Weights of a small transformer language model: LayerNorm before each block.
MLP neurons of a small language model. Each row is named by its layer, matrix (up: input weights) and neuron, and shows model dimensions 320-575. Each number is 128 + 24 x the weight over its row's rms, rounded and kept within 0 to 255. Numbers have three digits each.
Before each neuron's rows, "fires in" lists the words (lower case) most often at its 100 highest values on Wikipedia text that the model never trained on.

fires in: "it", "what", "bronze", "fw", "which", "higher"
L3.up517:141100141094098111120110140118125137119160130092163099142110124130112129148129089110128084126140078128133159124163148141147099098124130118148118127106176133115124149129093177120140148085122113150199105117136166124123117133123138154192141083138105170117094114117093132149113131149168111096124109127128129140125150079131131144101101151079121088173146123161135094145141100168138119114083131144113108107146131134118147142187111146152136157136141111115151145108133105104112136135161160116130113103156164131160153137140100185098156141164133090111166126123136143134110115090152084144101144089149117129115174145149086140186124113117138150143176111117117112110124088093167110137115160089128171122081149138165158120081106158133116090170154116145109168150101132186141151142134132

fires in: "goal", "made", "scored", "scoring", "goals", "touchdown"
L3.up1313:121126114070104101132113120123171108132124122155128126103121126087150139121170096147114128137154155106142135128073093136150171106080142102118140131118143132148121105085175133164094117161148138132144116144144130157123096110099099143129119164083120131114136119113134152115151168151131095134109135125088119127107105147151141153115154092106103108102143149157158123165119099135139165137124152077103132131134134121113067136145108146135127146104136124104119135098165114114078105115144143139095096137156121141155111120176148123116132135118131152172065114146142109094122101129136090153104101104139140077144136148171120101158159177100167147093095174120145127097172129133108104114138122133200121108146094123117145120059149102127142126133093118114193145082133130111156107118115128

fires in: "and", "there", "christmas"
L3.up526:143136135141115138113147126093143113149117111106137165126122096147127134168110149133122128090153161114140137127109140177153100173141121106127121086121085159157132141111150106156156106100104141142118148142130159153160087123098153135125098141141107140115118167111143138076126095132161087147095154128144149127164143117159130106109125089159133142104117150143134113149143118129084129128120125114082146171139152117113121138122140139073107165142118166165138187112125126175120193155127119110119132122114128153178118142116090151158142112096113104129129127074130117103112140140134092180087128092125157110123116101109092154119128106142141096110091091130121117152132129133084141125176157109139134092117164116158165108134147139130120143134078095139124175118036100071154135136071145

fires in: "with", "resulting", "a"
L3.up702:161139090162158107136151173088099138130138096148124114144117089130136182145114101097104134075113111152132160059143119152143136105164109136156107150107146106111121118111115122116134111129110169203149111066204137129135113093137141148072102086107130138083104126151150122171094135125094168122116133157136061118116154120107134106125126099117156095129160127127144100151121088176120108141140122078154143126122160145160124156167153107130109128094134128092103115110130136112185114185131135144120139125105164149131134110127112167154132156126128101112098152097119208138102123119133126116108142145086167152106129147138144114126155131112131114123143107160148114125087136132135088170123115070158150198099106129124159135141196165114129153112147125073062052125144148137123102164129115

fires in: "this", "it", "that"
L3.up708:178122127125138118102132130129158137138135116097125137122168131104163165126149107104081088140116106166152159154092133101151154133164141120161122122121133103129101073100111108131107156189115147160087134145127079152040137112141097121117173119122135174210127150142135161163094144072100123138133124112172114108129102138128143118124138134098133137091156128132138105116157075168108141156103120127114163122130111138115131150130118155156097125103096092109150144132124164092141170142141179145180065104143138126114130130111084121150123162132126149129183139140120119095135130167093069114139119113134098122152167152157093097128140150147145126132124101131148093130111142106142120147166102126113142126099134119116138139116124123091107115147135167146128154116133162132122162136095138

fires in: "not", "me", "god", "land"
L3.up2040:151085125133126120114121125121088141147138132090104095147129085144147160115139103124124163119120132097154140151116106124101138116123141125134147130127188099135095111142077109114136142082110144139145140129104111109125154119103137177174143131138099111094108117132082098143158155119077107116146151089166153133102111064082124166121108135154150150143142093146147075107124128109126152134122146141122149149170085122080148145140142152139165129118151116163111103186144107126142101109148119096132124091094093122120134116128103100133115099141144099113123106109070130112134155117186099103133098087070144152097130107116110166114161137142145119140133144157117082077143154143166132163125184101138141116126074116110089118109117117145091152145129100104138171083134111110149110153105108

fires in: "law", "goal", "history", "university", "philosophy"
L3.up946:103122114152106144059129142124065116198146131098132118121137156136127118145159147169077144099126120125121123146153072125107171148144105126128094089094140145110150141101134130147132147059128050157126143150077108098089073108135111143130145123121155117096117114144127162111127122123122102125159152112117132144110142114120150129134136120098116137130215102136136082108156142120141157156124154134117122097143123147080109143130140152139075090129100083138142132124120107143118112116123122121168174119081128133141106187134082106114133160146147127143142108080121158125115102061130188153125126134115114130155170129113133118153140136127129124133134169144123087124132179133110113128129153143138103119116129122120167092107179133149112142099118143149140120125151118087115152152119137

fires in: "club", "career", "life", "marriage", "character"
L3.up605:155138088127142110119160092117137063146094118134149114137125167115133103141131141147169109136156096175117114177134088148107116146125109139099128112115120159172155134104158116103114102120134132142080128136126128145104128154157128143113107112113115112131124090140130115160146148151128107147144130121111168115130143097108149094106107109123094096143107131155120152128125122108107104065158133095106160148096118134120090076128125087088116072105117175115148118121175121122105146173164115118160107147150157145138174145093128066122163108080160117177135133160123120153115121163135146136122101125127098073146104153148101146140113134101133136123138147109103130147058131143109103126159100103109137155105155126126147133126118101150177134095126151137122107143144110146161132148138104

fires in: "united", "new"
L3.up1723:140110124126099128106121155071126101135102116182142156145159118081122133112155119134155111133109162104148099132129114144165117157150187128125161103102146135118148136113147167113121119140147175151148150127140140104121106100092063181103117125114112120126135118138145172108101129147169102156123167157095119111146069083149168105077156159122110104141173124140110111134100140083130148099111109105126144130108117119154122140126117164136116122167161114064139190140170119144143139148157112108133148090159101116132128120123127100131146125113145131119085153139137121107147125153149132115094125157110133140165135108116122158124132131127157156156141137139102069145092125096141104176128118109130147172128129145130133125124072158099137185127119152121160129135121130110156178094110113

fires in: "and", "well", "e", "j", "is"
L3.up1880:145140052138115092159125132104111146134137090123124163148130132142116118124144140134164125073090138141186113124171118128154165104177127127142156144123098096125143109093118111139112132167085154118074125119126120134162109131126129130170149147146148123080156117117106149134130153150163107132136142123149143085085131136166126140115157117126101105149118130138132091151081080126107112121144129129127130122169133161175118134098127138110129124117094126125120121128157102149093146139160113143127088122152119140139106122126143097132125140103126177117149121121145132133143103140093114099146155097101122094063129122167121144153144082135131124122098141140115108162111136131150111120119178098175139146179149146120100159095149104108158091127098112077122136106134167121106121106178193

fires in: "scored", "yards", "goals", "goal", "touchdown", "touchdowns"
L3.up1359:107108123109123081126088193104096130111143157115153151133153124124095054120146117139125137132099105113178148100114118124117137098120152115154136163151111093100133156134124130168106149134122144109134161106128126157130114156111128144144110141134080148101113114134157139109111107129191099146146117143123085135123116140158116188157146122119137123139128147127098103075128119176117119154115122136143122170142075142097136102057137104105139169105135126136084091142135122165122154172137116108166174108099159133121118141142154118109131130112158137134134107150128111128172101108133140174097127111091117128098175126173124113133113143171179106138115177104094138137135117108118128130122138117127119155157096142122131072105109085133089125095161103162128151108133120143118127137129140

fires in: "i", "we", "it", "me", "you"
L3.up531:122149144122136112116125150146180101098112120085137105091144110104153120152155121093151145104191098183119142106106152124109107108142097103142098114103120144155098125136135124137109163132124112140119119125146094140172073127123125140123107149092151159128105119164057096116131128116127120128134104141182105089144127108186183125106099139119133128135141099119089129064142137112098094163089144052150092086142096112045135123114098146133115129147113107134163134146128129135148160144100131114147138122144162154165146154103146087148080100148112160193159159129123126117101112129116143144113142104094135153127147131108149139146157156130162101092128144111128131164140106130133138144125175140111159134127114129159153137088137112109103142127123105152151130111155140064144154133096097

fires in: "later", "died", "late", "van", "location", "early"
L3.up1635:144129077077142051170132141107135148130155140117157100122122105152094124136126133121106111158143117107168147114071071142113157135094102156146142151121134138110133111115094072140135148120113131110129135122143130102137150170125174124148140129101120111124140137102121119140101133135170140136126142112104163127165099083126119106083097121070113118141167088113145122166109072121183147114120121175176142113127141134144110103142110113116117084135149136120173187117140110167120153156116115093121144098125139135172133134128079154096122136099168120112137098116101122108066105134148140138152155138126116129104109110119121142140174132116162152114167100147139166139131113120085092127149105140114130090137147155152150120157122129128086104139123143142149139140150134151095129132126103

fires in: "for", "date", "cost", "contract", "time"
L3.up1226:125125110145137116148114095071150105132142087145174126117145126101147155124132158143132166144109157146106147125098155157105132194108121057148163115117120086119105111097142117182121118124185106153120087131172109157167133136116148103125104085114083145107136070128132102150169151139177114098120114150139118142147121108093098156141162131109108146143151145121098164110088145142134155128139113130100138115120118135077096132133126119141103137125116110132140127109141067099086126113142143116129136143115147144121127164108150076094126144154139138106135122118111125046141135161132152113143159111125133116092139133140158122139147171150135116145128134150112061146134136098096168142155157089110139138121144105120161119109094125132110156164130146151145129171105069169092095114145141

fires in: "university", "open", "de"
L3.up1320:134092144132136110132122107114091090109116140140118138083146143093156164122138167134127097137128158140102137127119136151100141149130135147106150121103115125139170140113134149131104166140108123096161186158134105108099125121092144136179121131130114174142153127119144111191134142108107087121130190094113110143101108110133158091125135115132165112115124118158138164159134142122125152101166172163119103083108122139090159109136074109100097157125135158091125139118141112116084148117136147084112125139098153123133106116160105121151170159121166116161111158080128158125115121133158123114166104122121095132155168085125117064172152098194105154133149132117088130125099121111099077158111146170115111139130145133124144170122178095116117117137135161142143132146133116109123161112116138

fires in: "after"
L3.up760:127085113099150141152085119102125128116131148092203105138137131107142112172123128150121139104121085117126120124104088117103178105118113144131132083140142175093125102125109116165128127164088091105157119139111111131153143161142112133124106141140118157098132178126140143136109087119105122149136092121162118125102129140130122102147136122158142147142114096146110110178127102135155133171168124124079125117118127134136164168153136101151108100162098125161090129146122125161117145141139139122139128136116096130133137113146159121120127139129179137171111177095150111110109201111100136129133098117120091118121140136117120105165102141132118110090122144126177137159159159111153115153094091134100126100140149113153141143114152108110123159138125144160143097105186121131113098087152143

fires in: "major", "led", "main", "leading", "medal", "lead"
L3.up1712:167118122157118090152146127154112129107118093156169131164087120156091121172103075125123136101137131130078100112132117090128149118125172111107139128106147100146131154161109119147109117079109120134130094087135144118135120086153164112131157134127149127088079149118105132102103182133079133119144132134143173185119114122097134153113167149157172135124093093092125146147138156169133112134124164133093127141151111123099141109102114158105138127123120113126137098137122150104119166146139125124144151122137119148127140092141130142147074127115176153086109129080110153136125114092137157118146124135154157080143117122089091116119108141140177105116125138105143126164102157163141064120144118132129093114121147152156148133112151091133117126132064117145150157152181114139105089147131155

fires in: "did", "do", "does", "and", "or", "while"
L3.up340:120150169149113081100114131125136128156162097098113149107129104127143131119126141145112142144119120109110152148122109102118144086116122172142134111179122112093130085138120086154139118168147119126179124167140115089159128162121128149111072158121112136137134106112108123098136148105167120129126143160100117089120159117118133133133136161092148123131080087119104152132128121113111138147153114134117115138166099088105129117142170134099105169143203097126135152149132129141148156140121121120118117151117144140112146114070103139119116119128076138146118117085106115092134161104167086098145114146129129124126123141146138176149114122128159149147088100118141086094150133094161163143130116133152145153155174106119125137152165137143146127117082109160138157155128127128135136087131145

fires in: "well", "even", "commonly"
L3.up442:142154119165116126168101131123100128113127116124104144145064121110132123143153132147112137113149130122136092107110133134139113134163092084089104165103142117172102102155139096126153148159108149135069100115141152139139112073114131130117100143139092128100155157174133122096149183159126108083115166140115141131117086143143116101140146156155110115137148123085132121131135104153126140114120165162125148143139141130118122174135149095149129109150132095199148114140134140130104141122107135115141146147145102135088100126095101138163152129123133122101142153149089161141113124084130132133134120155154147095189112099093106151119111118159120185109102102162111187079081134105144112145124164127151100140089118123120070127137142127122127142137103091128133156134182192125113107126113126

fires in: "but", "to", "for"
L7.up278:181114160145113161115127135113124138134094126097105136111123111119141131128062139153112137140111126144120138114100135132111140168135111169090127087087121132099138080130214113158092151115088116114122114161109108113145138134133118163126147168133149167141123130124118097141109134119113099104158088133095133117123145164105125108115153119127109138092147123100116119125135125102119181104123121121146121102132127100091144135096134090133108120147114139119110146111121110149143142182107123127152140148132132156131167109145137118100100179161139111159156127116183136121110158157138153110101151151098134134074132162162148141098160130142158104103139116119107125141138123126097115135122132093102139165161184137096155109134146125115146111168125165143147099126110100174155111174126124

fires in: "only", "just", "being", "yards", "question"
L3.up1465:153097166131144118089115189081161110152138114086151106132129125101163162107128140114164124168131146125178086119110124103150151111133124177157185135091121124086160136109104134088137098139161186151133115111144112097085173144137111112119154137155144164111128105119121131128132119125072107132138120133155130146135138104112127129135109092115127153125122143120128139121112114130135136135176126135153089138125087149062103146132110137163121165137138095171130160106084143173173113105080149125140126142146122134147116109153127120111124129120157100115117075155117081102110104107113132133123079090121113100087150136133121144185110155134144126111143160114168134154082142130087141126162143118140123126085101104097177085143089108146104141106153142127109101129125107133107151150141142

fires in: "to", "after", "despite", "if", "of", "about"
L7.up995:103158125139162137154133152102100107142146116120112114100181079141166110161148135123103141141187134118157153164126126166100116071080109112147112104115121118091126113147144117143147150094166137114132124166086159130120124139170094159115110135126114124116140115139110117131157118080146154110164130114071083114121143155121118060109153136122122121111121111117151159175136098129129114099139178090126088068134128131102131098145120127163161136131131142141124140123136157134121115142088132136149161143136121108132124115155156158110124078121129130150149147130149122168162133174108147144149118100128126109124116088126150127110124127164101160143170173107135068159141180160103096126160173143127120105135150122096132131117102130119117146158110155133128146096111111161150091137079121

fires in: "by", "under", "co", "with", "big"
L3.up595:124102120119118163134143142138131156148088146124114132111112101113158131153125169165078132106105156121117150101134122120114125066133126115163108100150130114131130111103166108114153122110118138131180170148131146169143156096125100128154104104162113124116099137096105161143114142131138119108136130113129142097127136109152116103129123064107130133130173110155126141106132103124143147115150124133170176141104110099111114125096128105190127089072106162199137125129169099119118136168115139133120097131133101140146133111111105119123129133124160119118118138107116126088134101104145092118117093100095106119077081118175151080141124101092162150120136113176098118114135147097162122116165111124107103146145100144111127154132121169074132068162175163140140098107119094148131147120099103

fires in: "at", "games", "held", "church"
L3.up1357:155154124139134121095144107087136136131109174100132093116141112166120117109092100114126131125127152122099085109118115113127107096092118130160129128146139178111127098167128159122153086121128137127133128136102143144127111173101129166123101111157115124169172177138142117146164132124075125159093127138174156143102108141079098124153135147120162109096100138120138141151119098126165141121106140129119114091127153134134157125106142110138103107086158125143122160127139117113121162123145127133126145116157140131130097156152124121165107118124113112139070125155129141081090132105101137126149209110127127071133122126140100137152125152114133133099139146144132109162129130123082140120098126127119141151138170109140130109114129086115157113126091138161145150090131111146149106142121162

fires in: "the", "of", "by", "other"
L7.up200:102140128131141139126131138142076090153150126152124140122129118119146160107143113122175135113150154115129126092120102177107123123102109099145127110171105142088135145165164117151115131132141150133117142131097135131118084124137137138109142090127117094156146110141142092129104100164155113150146164142093121122115139144099110130095156102125143079180135110096117147149170141089155103113138125117128116108082126079087111108094145098111129149136114134115142158126141125121104146093161166149146106150123150119119172137154108102123168114119187128126089143156135087125145068141113148097153126132145164148103070129172071162128180112119113116120109118141126117117115106134129184168175163076115147133078124136091102113160136156169135166113132107116110107143116094124138146132109136

fires in: "also", "same"
L3.up744:124160131120157140131112146134127112146149129157123123101104085144145124142175124098169167153143140144082129162123149171120101082117111133147084105126149097117166129118151092131129110124114112163156083108111165180129148143127142124120124171139139144124118125164058116115138134159153105120130148141131091114101137117169166094139130136137141159100131100141136071136153145101180099115136079115165105099148167129083106075140135154097132124123149128124142100124140120138110091143126083142131123138112112116124098111103129110096113149143086141139124137106149121148149134133141119140115121120123141167133126157157115082131149066101164121139109124143143118116124098106101167085116129090142144194118131094109100117096127127079104148092152112142136095203149128112118122154155118

fires in: "public", "police", "army", "state", "senate", "military"
L3.up301:116143152108147144116114113112125123125149120095126112117157118159129121096162154146138098128125109102155139125084164101136133120117106125127080136120117163125125102148167152147137123120151105102171140134179103113144137161117109149127119106159156142119136092105130089103157094143166138104119144112126167105063189133085135135111109158121125160176134178136151137114122183137142154101111138115086089111112119140081137101147102085111123159133109104134160162081136139081105127110129147135153084116160152143041081087091111136132115144125181100144126128092132098131110090172149161164101092188129168156109144126150108123098126101128145138126164126114147110133099154074132162135103129156153158125093112129120167118145108093143102174122157156124161136115132124156133181122134160

fires in: "south", "open", "north", "blue", "meet", "grande"
L3.up770:134165198101163164160108117130128142124109100134149161127107118105144166125141134156096161143147133088170083139164084128141148096149115150124108140133130108149131129090130118163134100137132144121121125088106116103110145111083117142116140172187126158146094115122104161181141116112127089142141116150116169125105122094108113121116123124126099111113153126125099150119132071168128101150175125147112123163048136141108114083139095134112099127113100118090128131117129144114112128130106135109118140117149138148115125145123129113137137137120114110133168144078152148122138111099097116110111178114090152130143187118128134135155105056129114146161139140160140104136141161106151064119160117114084102141089128111132132104143118156159131165119119100158146097145121105115122122126062153

fires in: "no", "over", "u"
L3.up2:158099126149131118131189160073127131120188174106135128103114114141152139125119148141166134153177072158102107109156080165117079115167144134181147129144190087121118155150078133143135151130106120118175079150158109094162150088116121126148111123142148153126118152129106116140156141144147129105129062126113149127146144135142133099122106122081131116132155110157115106163104110119129128134132079125111090160121121163077097159130114186108154135112128107143081114115139099167099117144136159099143165135116123143133154123127101107115117155164146094127150149091116134113169142149142129178136132145135147116114120132117119169133097130110183152168094145126157143137152100110128122146095185104131142127195124149161096114120087135123177115094129090113108147091137147097142167099101143

fires in: "1", "one", "1st", "15"
L3.up199:096122110144112103132103158108137143117151135125135099108118125127149107115097094142103125131129090124156116122122075102121134133108131136152137100097069110115110153142091185160112114139146087134184115195105110082145070158141164141115153117090157118106134066156071136139133121111110139145123123159189145149137174119113095140140123156143095140133146130139126134125101096141112079142111123081123101120131117124102136142113141142180086106126091110137152157111114120063089125116098071155128114140153134141142126166082140122129156142105169166132104124130088124133146117162130111137110113159149127123106145143097137110119110095133176158148117078109139119130145139110167139151102115121134143148102150137133081160105118150149089172116077149153176122147166083124104110096192132

fires in: "local", "central", "front", "side", "top", "one"
L3.up1000:125168126106135111066100090102091119086159159114111151114130121123135141128121118115136135117124154135170123094143106126130151107132123121168115163137099127099137159166131165112109178085132098122138154116064157157125115110137128121139162131120155148098157128151109141136111113110141165144164135153169108124136117119114151168138128119144073129118173176169132146098123124127156122094093102161104155107153110150076099120181161119138076110075123152157124122121111136119145127129125098101124105127120133118105122081121161119129175123154161127142104148144137136134086120114132131111164138139143175124159122147124097109169119130150161109180108097109116109099160103126139109153134094123128130154121155124146174114144087131120085113181106118124051174137126119139181149137137120

fires in: "s", "the", "continued"
L7.up1803:093162119118160159122142120106118160147116117140126106093128125130130155103104136131127119123127119143100140132143118142127145138122165152127132119141112094140151112148144115144152124144125117127122172130114130150159115079153104119157073183134109142136098116121133098147130208159180144139153125121100127156123158100155129126151134150148086117135141087127152146153113116138109099127153096138133153168091150111132151126098127135105125137131085144146105135124133137109076091119113122126130118154079117129165145148102115150123131145193118116173133109170090132139126162145100136129123077156131114120120101153154182121095157124109151146097169157122134114142113116135102087165143181159092110118127119146138139121139088150152130146107088087196164155164154128108084139117163121

fires in: "as", "and", "also", "later"
L7.up1018:172156164144160124128100125122112108149101158123157125103121133162115153098111117111120108103151134100120112106128122148107093099135114098107142136088084161134158138112119111129113144131116126167138146100128163083127118152128143137137127126144116133132115102109155133109127147094149087139128132170101117174118143093129144115132125108106164139110140135115131125191151067136088156131067138139154097119193111095092095120145146171114102146098119161144153108107116134138150103104085101131119120109094070109172152118126105153140146114085127104139129153157146111123086130120095128136121175172148134109113083128137154098103113143155128151112128144161128185136136098090117128088083159130114118144086123126131191191127168155116085122120110097149176137113156080114130096194112122

fires in: "one", "just", "minister"
L3.up1756:146174096125109142128086106131134163144101128104159143103107130069125069119141136135111098128115103140086144113122157155158161135125101143148142136145145091108126130119114110120173185154147131156157058123169098077109116154127118137148121126125132123140139129148082072138141150113110105121090152101162186116094142082120108117190137105157142159136122138104081135122072097179158132160112144072116101168145107159105146124154135097122113131149131141131136137100129100132143117130124116147125120133137127166135103131135112137127121136126128107141119138121096156117128139153113162077155094111142129156105096130112133126088096132178112144100142135134138130150167149069120129161143129045122144145110127123154134112165072170186110157088104140102099122132148133077134113172114113

fires in: "end", "all", "control", "most", "majority", "name"
L3.up176:141111107141154125145101169142124113094114117151093096183104121113127143129121151163110141131120108102117168149108103117128126140164125114121129081086128100138112123130146112103128080107156160126139123125071138167129088145120146111109137119124132125108166141132066129098135101130128134094145155125168159100155135095100120106140161160108098149135113134118100114144146097096156152139118127122096164145122148136172128130138125159173112124133166122091170126113121144108091130089127105110124133135141150159186143107114132161124123111110136104139112138128105153116152092126159144154110126108108128122133087139111150126150134158114147113164144152082075146144088147119141126110144088142146078110087111145137076158106089126142092112143107130147175140163146113119132142140145142

fires in: "main", "most", "largest", "there", "highest", "a"
L3.up1293:098124127146123139127103153108114138122100134130150115136119105097144133158113100131137128129060120092126115140137065115124135134135129127128168116121073136128094151123173110111146114070110141127180120136128109138120121152152145140106119110153122174143134147118117101137134170105113123115140166112156116154143084113124128130152152160095178126073136135126158160147127129170140138129097147103115148119129108116132141121178164087175093121137178137131102143110129130121147137140095148138109137112147097152118100121117142088078109115130127151129109127146136114140121148131119152132144156144087154063107106107149131115077154129167155123141129095101143132144165093133101090119126105119130145144146128085136121137110173119138129155099102109115127159136090110104083136080133179

fires in: "new", "result", "votes", "results", "important"
L3.up1848:139132123139122158116127120096159128110127138167103162109095138102123176083115101145133137154138192130115113148107126161160127139091093146138119130117158117157127109092158163103114107104109118139138153136135158112109127133150118197063174130113138143171162113118128121121123059112108147145142130173124119172125141123126141189124139138103158120156119138155142065141101129109135150125148125129139121163098125143103124120183127130121155121131159131166119173123130105144125119138185144131130149138143107118135131091141133121160141148132106098103116104102156113179118172127122167127110117129178165144126148124102146087125115092165124121124149108104173162148107118150107129137145159146151087142172178095129127079127118125145159073116148106108147133131174119084138118119137125

fires in: "who", "which", "that", "is"
L3.up26:168091099122150151125120134128118116131093163124145130142105128157142108139132107134155125145124169080085186144101138092156126125142112120133122111135135125125099114156148108134110081176096127121160132170116133150120117100158116158160142095140129123143187128153103144139157112083126175107145123120174056116127101156135103138126171132138137141143142128157132104148075150116127109153150082126103148148120129123191139128166109127095126127145139119076104104104110134153159140103093101127132113161105157119131122096123097111178118132177098147158155162109171187117138097091111079122109131136151120130123132107082124141168068129091129130128150155144111098152086105144137093128163131110120115176109154135106120124145091113116118075136114080125111134149108111154118101157120146

fires in: "party", "democratic", "majority", "opposition", "turnout", "think"
L3.up1615:148163089137148157159078095121125126152146169104136139153119111089070150119129131137151109129124121111161104114203081131140060125114144107152146122132123127109122147082139136119145132155121133109121119164111094114134107124184119154120137118152140153115131133089148100135132139159118121128168157130133128125164141112114134100116148129125132173090120140134147136109112178155107107131147174111113092143144155136130131118127129134137113135147139107120106108112105165136117177103119072122099166078078142151125130119110122118106103129095171113175139132090157135117149104115093133101130130131129122097105106115116124107174113173149118126160187133168127125119110121139137129115120145114167119121139141096115132132109162147134165088140128144072127105104104126147113146130139162

fires in: "role", "office", "from", "minister", "roles", "turn"
L3.up1684:116082112111115121116142133142131108101149120093095135121119107069128116129109138130160169147142145132090119151129100107158117137131157132170114158137122110121139146163158122099119114124118154157192120092086149112134118092131118061157137154101131137110091153155107110116101122124140135156185114124115118105169127123111119143088145143150147124138115113121157123148094124148168142152149124147145146195079126090105141122124122121165119117106114149113158109100119134130154138129127110129114122142167144155143151102124117127107076139169150103131159085153119171097125102170152153157141092144197136114096138104127147110135179083167131148165104121134138163104107101094109150154125108153145098108130146129135133105132121165129150154148117160123075115094123114129096157125104117

fires in: "large", "largest", "great", "small", "major", "leading"
L3.up786:095117138165092121088108103114174166138138105105125117132107135147114138113134092102106201135101181104142101124140120150140116126152082093123132148136104086135117093117152105098114117099139135128168104129115121123132152162111116116138155117155124131141065116083105148141136123119103143129089122161130109166115114126141157086098128148106111137097096108119150140140128165104141147164151174082163129138121092114128141121150139132097165174144149079119187135095141123091110117144078099154113152137119145128130141093089103102128125129124117111091103166137156131141122144097122117107134104135131098107119127122148067115118140145151211132092135096123120136121127166115123102149109153142115149146097133146163105144117139105127135126151143156122135158108139152150129111102093123

fires in: "career", "development", "production", "city"
L3.up1305:154111136149121121122146107116100112157187163141151127137132102069137169131112084136105125096152115109137113108135139095150140131132115136133100123121116115099154130138106157139118151132119121121149140120158077099133140151110164111099123158124106139132149099107060123119139127110167161145133082178144144143150122127104131174108104146166096125133128132092117105142151085165146114118115142160144116129121131141116123116115100125144154095135097130144121177102101170108071144137098164111130115142128148148128148151118137165107089131149162150142131155109151142117103148117100115103148084157097117127135105127113097176141123093100111091142163110143131130105110122124142132098152110147120131171090113173127135164113106113110118137113129115133096138135094105155145102127168108

fires in: "cup", "league", "open", "championships", "championship"
L3.up2013:149132107141130134118109157083137106145137131149164173123142124103133163136104176110130115120114123121124117108139132125127195078137114115145075122143149159141103161124105141102110099105160166099096123101200116134154129106070129164114100064116121163193132101142158126094127145117116162113110129128139069145120141090130104136102136127138101159141147185136157148134141112133110115134147142143095178109116162141134139130124145151090119106129110136118118131139109134135101140118150147155128140164102137136140120086091110173098123148109121149113148115134131146094131110119208146141130122100140127138077120133146104134141134166178145164124093104155115136145106108113091152122116133152162122110134170060154151186110180102110129098166102128156141144162155135113129086116136155

fires in: "best", "top", "hot"
L3.up1424:111098114141135142110122175114095125126115120157142102112112153132158123095139111186128166137130124101155124153164114116146127153171093143123124131161165116180110138171126166102104136154123175114124149104130190084177071108111095176084120130139124172093149130108153145086106126116131144119126126157128152106128116151101086116110125109135083102148166115129127097123153114115145131167162150137101148171127136114119129108149153107154089106091128169156115109105135124102103128120090142108169132118109146156136129123133123101131133142123149142081135129124159152108104147119136088126142125143082146148184123167116115138116151118116142151129133158114108127154173109145134126122119135098137074154164092120120140128145152136122149130107126126127125141113138120159118157141083130

fires in: "after", "still", "below", "following"
L3.up1116:136121098122100150127152115131078125135104108091132132133110115150103136187133132096113133151092133098135140146121127125141140145075142136068128108125168118080154127137114108140133103102144135103171097139159149127113153142102141143106125153171139135161153141166112154117101135129113149098099174196129099093125142124107095120095160126149139129136136107135158090173186113163125143165135118100135157116127120141084123139170164134081084116115133117110161134097085141150103117135147094142181161157157154142146130091134157094112116096182140108137101134100154123120131118098098098150078116158119137106096137156123135094138095126138152155098111131085126088103115149060130089125143156093136131123084127126114125123109113124092148118128126115110142154129158136175124147101092128

fires in: "university", "school", "college", "institute", "aneurysms"
L7.up332:161079117135126089136147128125124146132137140081145145117106102137130126126085153144136162118170152088115123068122115110122095167138157107115125161152149092146165171129150114089131119157140151161117118132146107173080172137137131158114144133142085148135106145137100096155132117073146129144107160104124112128133114162104101117160122126087113127110120126126125132158106143136145143079117123102136150137145147115136133130163114113116093127178152131096116124148114120171110161098125126132138141104101144137131146114158147134137118157119135152150122150150087083136139116118137132180177119108108105129129127130142118101145124153100117098115137171099131196099127086142094136170125112139109074138170117100122109155128149136137125154146138161120158116103163130108149065147153146